{
  "n_layer": 12,
  "d_model": 384,
  "n_head": 6,
  "n_kv_head": 3,
  "head_dim": 64,
  "d_mlp": 1280,
  "vocab_size": 8120,
  "activation": "swiglu",
  "norm": "rmsnorm",
  "norm_place": "pre",
  "norm_eps": 1e-05,
  "positions": "rope",
  "rope_base": 10000.0,
  "rope_fraction": 1.0,
  "qk_norm": true,
  "attn_scale": 0.125,
  "bias": "none",
  "tie_embeddings": false,
  "parallel_block": false,
  "init": "uniform",
  "init_std_qkv": 0.0187,
  "init_std_o": 0.00382,
  "init_std_up": 0.0187,
  "init_std_down": 0.00209,
  "optimizer": "muon_variant",
  "lr": 0.0087,
  "lr_mult_qkv": 0.4,
  "lr_mult_o": 1.3,
  "beta1": 0.93,
  "lr_head": 0.00543,
  "warmup_steps": 61,
  "schedule": "wsd",
  "decay_fraction": 0.801,
  "decay_shape": "linear",
  "final_lr_fraction": 0.0,
  "batch_tokens": 65536,
  "seq_len": 256,
  "doc_mask": true,
  "train_tokens": 605200000,
  "steps": 9235,
  "dataset": "wikipedia_en"
}
MLP neurons of a small language model. Each row is named by its layer, matrix (gate and up: input weights) and neuron, and shows model dimensions 144-239. Each number is 128 + 32 x the weight over its row's rms, rounded and kept within 0 to 255. Numbers have three digits each. A neuron's up and down rows have the sign that makes its largest values positive.
A block is one neuron, or neurons of one layer that tend to fire together. After each block is what it responds to, as a language model described it from the Wikipedia text at the highest values.

L6.gate154:147101133155125125112163127093111065095177178119142120143189149124136097073143091165134110177118115118111102108123160175131124142139130164134108158069159117114127113131161123153091088149134094137159144144184047072084106075106105141113112140137081134112146120077101105166133141154140132203
L6.up154:193107113115174114131166111173100117082137136090157093138066169159133166157125155128145104149136077128107061096121159091139149165186155083120150131129105152180133095123142133170171102104100144101148139151132120131105116158136154156157172156122042127123103169046070111127102093127095176192
L6.gate362:120088090109112174116144138063133083142140130152118181150155152130154155129113144120113118078125138172150124165134152135161081108096102135056062084101051091139147079084136108095135093145171099178188089115091125101128119098081058188181131141107153154047145115121096125156159121083135115116
L6.up362:065100147227178103112158120136151130136116137118107167153185133161117101147091134119204081129152096101177132114065088147108149047135110124131088176175123142122171149141190089096144084139174099160097125101117127122170116177116146108148090086138166118150107134115148142132110140104043124133
L6.gate1056:091194047114116113104105147100172119149153172104069076138146142113091176094060087109115121157124112102110082143116104056169163150092084116106135053089121103166108086130141126172145116118163106103118091181140177165127120182175121147163130081096075179076106120080098143176172126171128128164
L6.up1056:070117143175137127171196111147156142116145131052190145119093138138121166100078102139155128193113111092138097113162183160096125142146140147122159169150150115116117117123164147140136153140104114146062088166124137159176178166113131128105151065146139184146153133129105135095105200099168146138
L6.gate1248:114143076113089077110121150164119114103120200140163164153149126120094140124080117147153107136074086128094101156146142147150145135110105103125139090094167107116114070177202094154162146161212172140138117132146206153117071124140127103179142058134099133079183135158115098180090099175078125144
L6.up1248:143140109181095092132194110166130142095105140192149136173070152158089126106137182122118071133085122124121110100168111161132185081091161117152167119153167060166123150120112118121143136089113133150116082126169153131107129130130081148064172117176123111090113131117139088198121204146135171118
Plural noun endings

L6.gate108:121090164105069134080113138099031096145025160219144069117081156109134095055141172114101086133082146152114162143129149131075146099097202127176111140066085127146148140170082156170152144103125136110132183135108087130170063128162125155089167072154104124140123152103145107139087123140133107151
L6.up108:103161148104107085165106130168075131144107097121146157150122136128065058152118142104172172124068145179135142198113126097152134159132110148147114103107122178119147120134126121152171108107198136175148110090086191103143120138090103133120137142154129120149125116121120086112101090086162114153
L6.gate627:162166140173158127069160159191127098177164123171103108118185147125169116143095104080146142161180095070168119118133074168150109125139209124187162112167124114123137133169088106097133113121075158140176115120145098104148150092146121115170125105133104121141137137108124114093119144140122139131
L6.up627:139106116122094114151124116190115158162100139152069140128193189098126162110123111122115114147114104103146136158203101174089124126087147131136085140076122116104117122121074109111160088129141156082078130127049082048145125069135113110086157146198099103157066149128143122131141135061105200156
L6.gate847:079101160158160160077173151139124144170183134074134132131198102166201156141171134141094120042157118122143119116141184118162128130135124134129117122134080122126122184084079094159120159129102082103133097081102160133157146164148197123158094157155047127190136092129077079124116079156177185087
L6.up847:109125096164133120111154126093125081102119196173112084108162122147105171115148144131073109137122138125167153114121161122141128176185102138128117134152064139192119162123095150195165110113106133094100126111140149119135190141143148128182119112088104126162059034139097143143131190116137167183
L6.gate1182:141150097155118087055104145146045125102128107090148075141115094123142095125165163096119235142111123108123103156137122162110128108174176135114163189192082139098124170118081072185089159095155158088114117101106070088084098165161124083168110125099074106108139110109099126170160159164051145123
L6.up1182:106117143124132122164126184096111166089091156134180102118096091119160141120100118187128132093110049148181114102099178026132079117090159190137158181140121186137119140132211148133100157104136111151176075187098130146102135137096111114148172115135140131181133129091143122115131147103160127180
Section boundary markers

L2.gate24:083106147097097158118158134094138123159106149083132117104106156155139154166098167110161113123105114102090124155157214154139100095157094075139099088151114183055153144144122105141154125089165170075111129130114180095167143162083064130083102107079137151095101165149185145096063153059095110161
L2.up24:056109085104129105182133167098176108122136157136132071176122064099089142158120166114124064143156090160064079092167145166150123122157091109098126108081136237123118221141062152031154110151125162071150143120085121140197158190163176137059089130097146089137093118114142147098080103089142106129
L2.gate31:124163106089122173158111137175153106112116151153029152110097093134084173106064166178161109089053112131083069105123096126155156115123124145203049188158124102139146141059090142152131146189184112082153120103094101114086189120118127102095139080116112155084130164091114115187106138097132057110
L2.up31:087161121070147173095079145143171119132054096163126179133146170106092144142113116067166113114109115162184062115191147096116145092154062101118135168142186156145138131087114181143145109142166196113077135139135112066090213056103161129149098127109111102139149154097119114176130124151095097108
L2.gate302:094146081123093168138165097156118114113205118108160098104164141117141098032106112063112105141160124150138154101141154141124148138091077088086132108083172095102137177109168153153109115178075141146154081144107118188116159117102095155124127160196164192145149138131111133160132104092187101151
L2.up302:120098120060147110106112167110145124109092162152145121085164121190141115147141058112062132147124113109086162127140111131079096127096157147138159168214121090112082139159155137081161120170132131094113163057113091137156116109161095156140137097134179117080128129086059183142087156148119099047
L2.gate317:110197125096116077134171196123235137134149118146144150062126135126162169124109184128139140090140103084151166095133160057103113117113081144114052129168140124126129164108157149139146143101170154079183125146154137100131124145099099101184088117090092104166116129197176174110075096111096119083
L2.up317:116134119150127128109069149124179158142227164123139170089188083078181124127144162160144103089118135109110132159128165122127121159115131155164161134156138105108081196077087147119132134107109098114144119143120112105120160130091100120143107134109109107131135154190131182081110116130153132141
L2.gate536:126125124123147123119114146141092123132111130087123144191158119124100107079123172126044160084123117142160169094157113124165190129150176094136124142118086147125155149147106101101075180116120092101136082113176148133239154144122139100251150132173131125139179100132124095162136139120146184117
L2.up536:097142089055122152099130131183087072084165159062183150174177174088097119103163166082110113120129124087137155145168127137170186087159135135142152114157114132120171146125131090098114119141104186115203119132149109140135141116117070098172146137103102097108128115152147099165033182124158182131
L2.gate642:118127153105134155179150111128099144098082212124108101101098157138139087073133173136105112091153116102178168097156226154123148156128181198108121094098139094089143123122094088099091153124149108158129123104135157182128141204172084118102148122102111118125104088119118140093108154163135122170
L2.up642:146104147095156129171138167089174134097087130157082120113106078121075128205166122150120100076174139143121135135104137179102180137103164113145121146123119066131104168139135123088151153127167101108058132096132121157071088144141132146111089123118139113145116082210140130147137098130163154083
L2.gate653:102166098081107124153129138162103114110140181097150083087104182176097122143095117123077096053097152128167139103115148147095155085132127181161126139080098087089101130135124163074143164118135138140133132111090147115096145093112134155143146147072116179091117183112066164123099143127131154120
L2.up653:148130081072105128131052100185173113118064131160128098097167162130145148147097170111102053121102124125164147147174075120055154177122108136151146196139110099132176125111170083110160177117114121118115135120122096156094089149158072114100113149158153126141114065134119112097100078145100119123
L2.gate847:174148106148175086142109187099111110157106032150099119132139125194121094114139100108092111073138122107168150116119172150080153133089094161172069181109181114158106110167123162133187125063167082184100082096115145107125137161137133186150121106122113087123145130100152116093150094132122125126
L2.up847:116144092089146080118128087112185170090178154101108110125117137152126156074112127107123088108125106130153103117152137074104159082111119131090134127151151107154125148164128144089093078073133157127128142099122120147136156134152127158129095117117089169139096174080099095139114085077164123143
L2.gate869:129088088114067110145120127122118146148085102104104169134170114119143198137084097149179145195118149073089147185063185152147150101144085112131100033113156153128159174174127193132130106122127185084152160098076112069116141129118142182141060131145094165091108144144141109153145200147123153107
L2.up869:078046074123102026132118118171077140124129168141080184192204147137135164110089099117120123121084135123059145125109121131124162098147116104121095090127193156106124119182095185106131141136132157066185115144151084119136148095113144118128126104095094140148131099116155151077112157169110124106
L2.gate871:091154138085092117193145132119120124128127144131094138099119150129127114143138132153128089172060113128109075107187115097065140133166155144136109144142131167113151102107088109142123167104118198163134154126176132116118083105060173138131073113104142128139146163137149135141136180081134132166
L2.up871:112106112149093139124129109114171127182116118136158189119130100149116125118061138117163141098127116100137116176141124173115172101158148077155142106106099140160101122174113165145148118110118131131128099139127071093084114139145155137155111193099102176079143101115110117089153138117094118133
L2.gate895:104105163127122120120070116159130154089137088076117167133112188162095105060141138084125141132088158150186114152171140129111138133100079102158141146120117153079082177117143134159105095174099088122133117151090147152107145175084105088136128128144152191128107089062096126037086115104120106122
L2.up895:131115125108071122174124072178075150110134134094126124105118133187092101093132133165086142171061119139091113110098129162142121107094104095165168141148165146121118133115158109125166138066148132139127119203102112110117249084136171098068121169162168148124115116097146165088061103156171115124
L2.gate982:086166136087141143116112145140150190138143164140176155111139169140130097108224094160131070106146077177152097136101166190089142129108144148050109140167066103140159067111139144174082129109146091136079152149119101151140166059169135091149138185124107066077096096174130118083100082125102096131
L2.up982:131172120138149135125097125140180101134116144151113163159145116087131106135136111133100186112078175096127119129065120138069082143086100091072049111150140110104188152107104151101148123126131164064171136110150162071141119125126076181100107109107116096087121069170084115128164154109183118134
L2.gate983:136159120080131107128146120179137112135178099160118146119154127125101146072149131177140062047098125130156192121192114120119080114092090168118122120116106155131102119084094122078144120122097088177102153116091129135133127163054116073112168140191109117135103124147097110151151133158133139096
L2.up983:120170138072189201134126095147172147166097071146185118087168119127087063149116150118063121119099101163145115140147109105104155088090160156128108132114112124108101096125058070126129155106096120104122139182096102060121101163081073127153152105116153089133082107117099141062094086118154104131
L2.gate1114:110127149164151111184132125138135085106110139122103146140128159164115096143127161075082165087108094119151187120154110091108166145067106171146191169157096119142128086130098127129134127106107146108134161057147105152150131138109079203142160165105122090071041133080137174093100132157168123126
L2.up1114:175143124132126175203118137113081145131075161130163089100136164132122156107154103106095136089144133098203134106134184168131166128114078149171120143138098060076204146166068141123153163109187086124154148098041097128165095080141136143106173139092130159071095088069154170105145123065115147172
L2.gate1209:105160069067085183072201127153127099120135112122140129125100134119079145186167146097078050135078135130125188125143176166134137156131108133097127169126132073134087140045099101157073097086144112126165125177109095154170176155191118138156149098094086103090142092167121148097191171154106152124
L2.up1209:139095107150111207111115137158149135093078113124145116142135196094110142152163077156075124109152109136138111076161144162148163151149162171098127152157139120186144068113125157142163130073080148073170089145149150181144179197125041117152146092085127119091100130179161120041141160175120128161
L2.gate1230:098095177131075117151114097173141126103120078109077121194134220135109142178143076110132117137092154153177177148128172160105148148168106146160112103184104130123151181181154127111146105198113131118070135107118107149138147123113059132156094120131151138092115144121100125135097172106079125056
L2.up1230:135113073142063143128087114137180131101064083069117121160188141106142121093062138137098118129126147095170131110176183139096139158101119150171134171118154090124126125126124075109141111163122148107089165118106084111075139131145161086128107081170055083130103094075152158141094162087133138118
Line breaks in infobox lists

L6.gate392:142051177132140177118120083206107120185179163104103132170155159065167081138116161107163096100084065085120170115104127163108147065144171185134185182127124186084134151080093148167131139116156141135137118152161109116122135109108169059171088060124165117149144106118138154146127128098116144114
L6.up392:171130101141074129158123142146122078187181110047103112124196097116105116127068152092157175127089174178101144167148083191140133111137143150164082164189105131134169143149087191131141113154173138203169165183077071092111147110166131154110070126140101141101098186109181107123125147102090143061
L6.gate657:146145177125158179114152166125071079170167175131132124145135148104158118113155123131204090060107088123107086152186149085098098106118137121144084143173136125150080174139133127169126102106156114140198160115127162135176120103149158152190115116111100059162179067135128093135155090135072154141
L6.up657:145204081099109089121100137135083119155175144086163112088184085118204127097187147108085176168134133133154125136137119140110117060130137083078167131129165111115099098124116093157135190131193132127140096108139060180094113131169122098180117152140127178134126137093075089120133125133073123131
L6.gate1002:153208208115125153149178143087079089126160152121114181165135116141115107092151135101166149102098101107170137137078126107143082171051145080184091140125144111065136141169129133148119130147079120122145189140170116154110150171134121108135076166119081167131197095080149110160171118117094154080
L6.up1002:167170140132108122160175058128121111132151165093098169152116133104106151123165195079134070137076120098070088102098111150133099155068112116072146149189145086116061169086166110164123123131093170132150124098162130198124099147182074138129067151130113117159163120128119164097117114147110133109
L6.gate1062:159212152130090099108097139119104086166201149133168117213124114080150119152132087103139150158100097110195169122091154137172132143143105150201100175095077127158195173119100147104083073151213140079154111081126059074084146137134128104123107135108154133179165121145107115124131131206148128170
L6.up1062:099162176102145110126110038094089114183209124133098106157121129102105081076119096132144123176153106087109088085153145153087137129166115168158153097117121167170098118097123097124101088163095077181104129122105099168167099155151159123137184077100083166096125166130087153068134105098143106103
Infobox-to-section line starts

L2.gate21:122127112176129139148124143099123124135107124121076114046114153109121101119107119160119203088113127108134112076125097175133157092103161133122109171132125126159207157139145120129100189180097105118125119165125187154110128154125189144159130141084179182146158077145066116110107122158090161108
L2.up21:187096142096122185146190176165143108133117122156129073091103139097048100135117140095123162126119186105134140176190108180123105087119073066171110143132151180159131125164144084134180203146077169116122085146083136126149130097109135145150172094095131155172076104128148106124126166130171150126
L2.gate53:122155120123109162112086108133131100131074056066103069148138134105122175100129086138133160130131054095154151151106112131128067091149122162125155091127170124084150100087147133170164145121175158127166135145132115125134145136161101098066146109146141112053134207114099110119168118135172109111
L2.up53:129202129096123166109085098169140094127133086144097087194198142106136137131124151128133130134158064134125122175120056172160082166129140151097163105163137127108119131133132157157148128097147114091122074155119148143113129135144133096135131096114141087121117153111123163065115092128132094076
L2.gate163:080163121140131144166051131115164152170095153112127082128096125134067155097117110096121144087137093098145137088145186164114111141068113166149041145147076105149096211156170131134187136160112144151194192156139153107120156088199137114150139074153134144096058126143100139164081149115101118158
L2.up163:093172137111117140153082104115130102155103131089075078189052119192081117154047158140106158116156069121092127167198141080095139170146102121100117107114104164181105146132198099152131109241112115112113128192193157142158123108176152150176120116157095162149114122115120075151214121089166133158
L2.gate182:090160189151168167133104150124171168140192104129129103124130138133189149097082106142091121170119159150058110124110088141072138178097154169117083158144120137104140075112190094138135063205157120111138091153066151109102144181092206120134132143176141077118128093140171095125122146131151120161
L2.up182:114156139122113160102088166097159168186157156150066130200157124093145142138121132126108118113148111154116110113116145131110102118132167139099099081162122119108150187122188162160169086134086055162147136113085092187123062101174124131132106128171128079125127057220128095138044102165161123203
L2.gate256:123146146148102093075078115120142124097124090094150108136086103095155182113115120158197113140128134119151143151149119142166095068153148118136114078111123152111152110140126077131152151149130118070076116087173140169120135119173140167114162112149083122118125106110099113119146146050165172162
L2.up256:172138110167190108084104130101177065107119114126106098085083120124158162112132103113147119099148084106171119099187131095159136073174164090141114098114201117123087140155173074103105126121152138133119045078173046076161120105121128120152130098116054126094102120093124115081048134121151136152
L2.gate345:128161136150085145099129161141087173117129111117075145089109068049149141144107140213125156104163109126125145104070121169139133138146160061098097123141130150124086134135117144078151126099148087085147147103112096125159083057141188164107133177043130149121172141135116109156129119143091087115
L2.up345:115148107090166152107141089114103123102172144103082114131151120157104043098089081139140207093099093115136161178121112143145089126146146072143087112134184106193142116135167085160119124102131120095190141139176156084139072185158091163140119165125167116122122153164144087122098155084122169114
L2.gate454:169130203186146165116204185179141175108138061126102128157094198054131092114024149090138188091159090084133141123131131133149110134204146081158148112128123060135082181127129145148115143087178104124112118123201099198134100099130168086096166162128128139193128107160107094137064099114149146163
L2.up454:155112173148149172089143145160117104127179047098145143119113173083178185123102136150118129106101093128155137118126125143138109125163161106137158103149116110162108094125076079102133137169120097080143150124142071195110084107184142117119108160136139191184138128139122099127071128123101119141
L2.gate500:158175098183156096134157159150138142158188024117179096084110157099153137123130146096143109097143178157083126187202065079193123134176160140108091115096174126148156167124066102174131127097131136060144151136159078090084078100191128107132111197130060124143120136121153125179093135140131147141
L2.up500:107142152144176180105122148085151140095116118091089112188102080153136125078024171105150191055132101072150100114175154087176130100167146106111127106101154164139144129117119087152175142118107147165113114073147160091099106131190183073160176124134134142137109085185131101170135152146189076116
L2.gate712:142146179060130142194098127111097113063168138224072138121134131124126158151117151127128092033084120091158131155113126164136103108116131164138186065186135107141138079086109124118126156140116099108124118090171127104156083152140137113164164144081135113131082149185181100125084131158211070135
L2.up712:155093127177100133107143168122156159048076127189131142081101101131191133153124156103133120083159104119124099147107106124157118129148143157077172153185096135135147103132139137139147116132118106090150089123132098083182153140135100148157128113110128133105115122156092138134108152145174120116
L2.gate807:134129094137154068132128161138135135138155110070100109163125169085091090113142087186130126182128140167100105166153136122109095124123119195164133123095103104095113107080150136104112095109132121093130121092139163140152151161103119188109151091138104168142112103102115114188166130083123128100
L2.up807:150097133150210090119132153153139104122163105118113106090127153141091117210130117134084176110137160108129109160145123189134116107109114135171151153129090131093096138085166130094132112100147142053080161157137142132115119180101148172133132178142163113191095142108080123192175048090155144162
L2.gate915:101152184122163158137117146158099214168105091153116082128178136160133127141078178094098177144156108097189142142132125054199126115082078151131139135157098114167089141114102103057101145103119162092098119178129084093148170129119113132134123175170129136115097082122094125138153114173099100105
L2.up915:105154116137131112041105136120067168059136096084127117081123139134160131127060121200116131095182067097150162134109157074126141114042175079101099118113116148191098123167116146129102098110114082064150154145094086121126106115102158131163114154163149073133107092168140113096162177098139225119
L2.gate923:116141137124185148148129080131180130162147090086090139068114091194088101165156162103065195150121132116124155146080090153094148143087132147101145159121060132155132110151118128130154140079086134138091132096193144144095099106146123135076159173102114130105122119155118155156107108150177082135
L2.up923:121137125108193125160149131136158179168116118122094107135129143182126127113103106179074150152145101095041098126176098080209135111152133149122130153092164140160181123116124125092170127111137127134068098141148144124122129107134181142155164112093107076155116153100158119122146130068148111125
L2.gate950:190114160107121089139146142185178096160128154073136144154149110082111072190142154136115138129121111127136139097136088087168087143149084114108129115124138084195175137080180181110180158142090157122185149109145093171132135151154145176114125097192138109142125121130158131173125180152101116130
L2.up950:171194152101147121112105122146087132154143137096163125128113100142178122065140226106140109144167106175068176099103153119109115097114164142116139127127133099161158157102131133092122147160143097174157142142187083181148054191189147158111077132168130133086105135111129182141093130158151174134
L2.gate1083:099137156132202136173069141106067132116120098177133050140185081112110134129147157177082131101233206126133159148140155113123125090141212135100066125136084098163119158137108110104091149107122106106129130112109038188181174150136217107126151145096138121113166138148077184168146110065120126128
L2.up1083:130083134145142143137097101161157108187144115126163130165097094120166120122154149159120175151158077121127162139207078157145077122148128169057097083124173094121114126161125097144117121159156144124098171112110135118191087179120156093125137122176158093126099069125128150127157149146121087176
L2.gate1191:174151179177132155117152178179180126124125082097131112126107133095115159164078090116159115099177093056145138186084131108083088084138137134114172110061098137184088152167152157205061177098127164111177160133107119110155141119146154091157141151166047120172107089106158173140168100107175127142
L2.up1191:191138191152154098065131104172108073112093086139116118144121098111078179168108169062141148128165115121127079158132063121179102112127167146172157117122125140162086167104176162127109121107053170121131174105126152113184161149112175173136165155207117131124114133101149183136155054127155142143
L2.gate1232:148077097100113109070144145079096085123158133146177143132138120137141113130063104111070186095090181142118091135107133102120115100083205142089106127096081160119107093101169116145172085118122173162152145133118101142142121131172069133139169103133076099139087091138125125189148147128104102111
L2.up1232:132133168060145133142142090162162143109153142086163152126167155153114128098096137063179205122192103069184110126108165113152142101146145135118085098137153062148106070172159141167137157109178110156156138181089182109142138192140169124135133081086132132102100153130093145102148127102113132150
Wiki section-heading markers

L8.gate852:159099153122111087128131164144181200100181174118135132155138112091122153127071173147102200134181135140126057174105113097186153154118123166154082146146152139117096141108134125134152142085107152140096143121131142134130092116084114159107109219060160092090088136075042155166059101161146099178
L8.up852:097155140100117096132161144162114133126123132125077105128084109144152101117079086110160149160128151156098116162114130060115090111175036094191135115135103163110174105120144115096090113107096112115120180150102113094114076106046152136146114174122134094184107162100145147091175142116123163163
University in institution names

L8.gate258:147107136193185148120115096156147152172108118155121144150123159140166113109147146169118199197075154137145126130171145120128126138114187080106156062156169081106169139146093146110088146100127126105174147112120100116117098152118154166142193106154124108066120062127077169118117136119167108190
L8.up258:128135108175139118112135055136196090149122123140132103194103166124148116090150166192186171132112132101121045071201137150127104093186136146102104114155154102172164134113083103150061047152172088107154132099126098129165108115075188165138146090168149106144165139114107154142111123137125171078
Section heading markers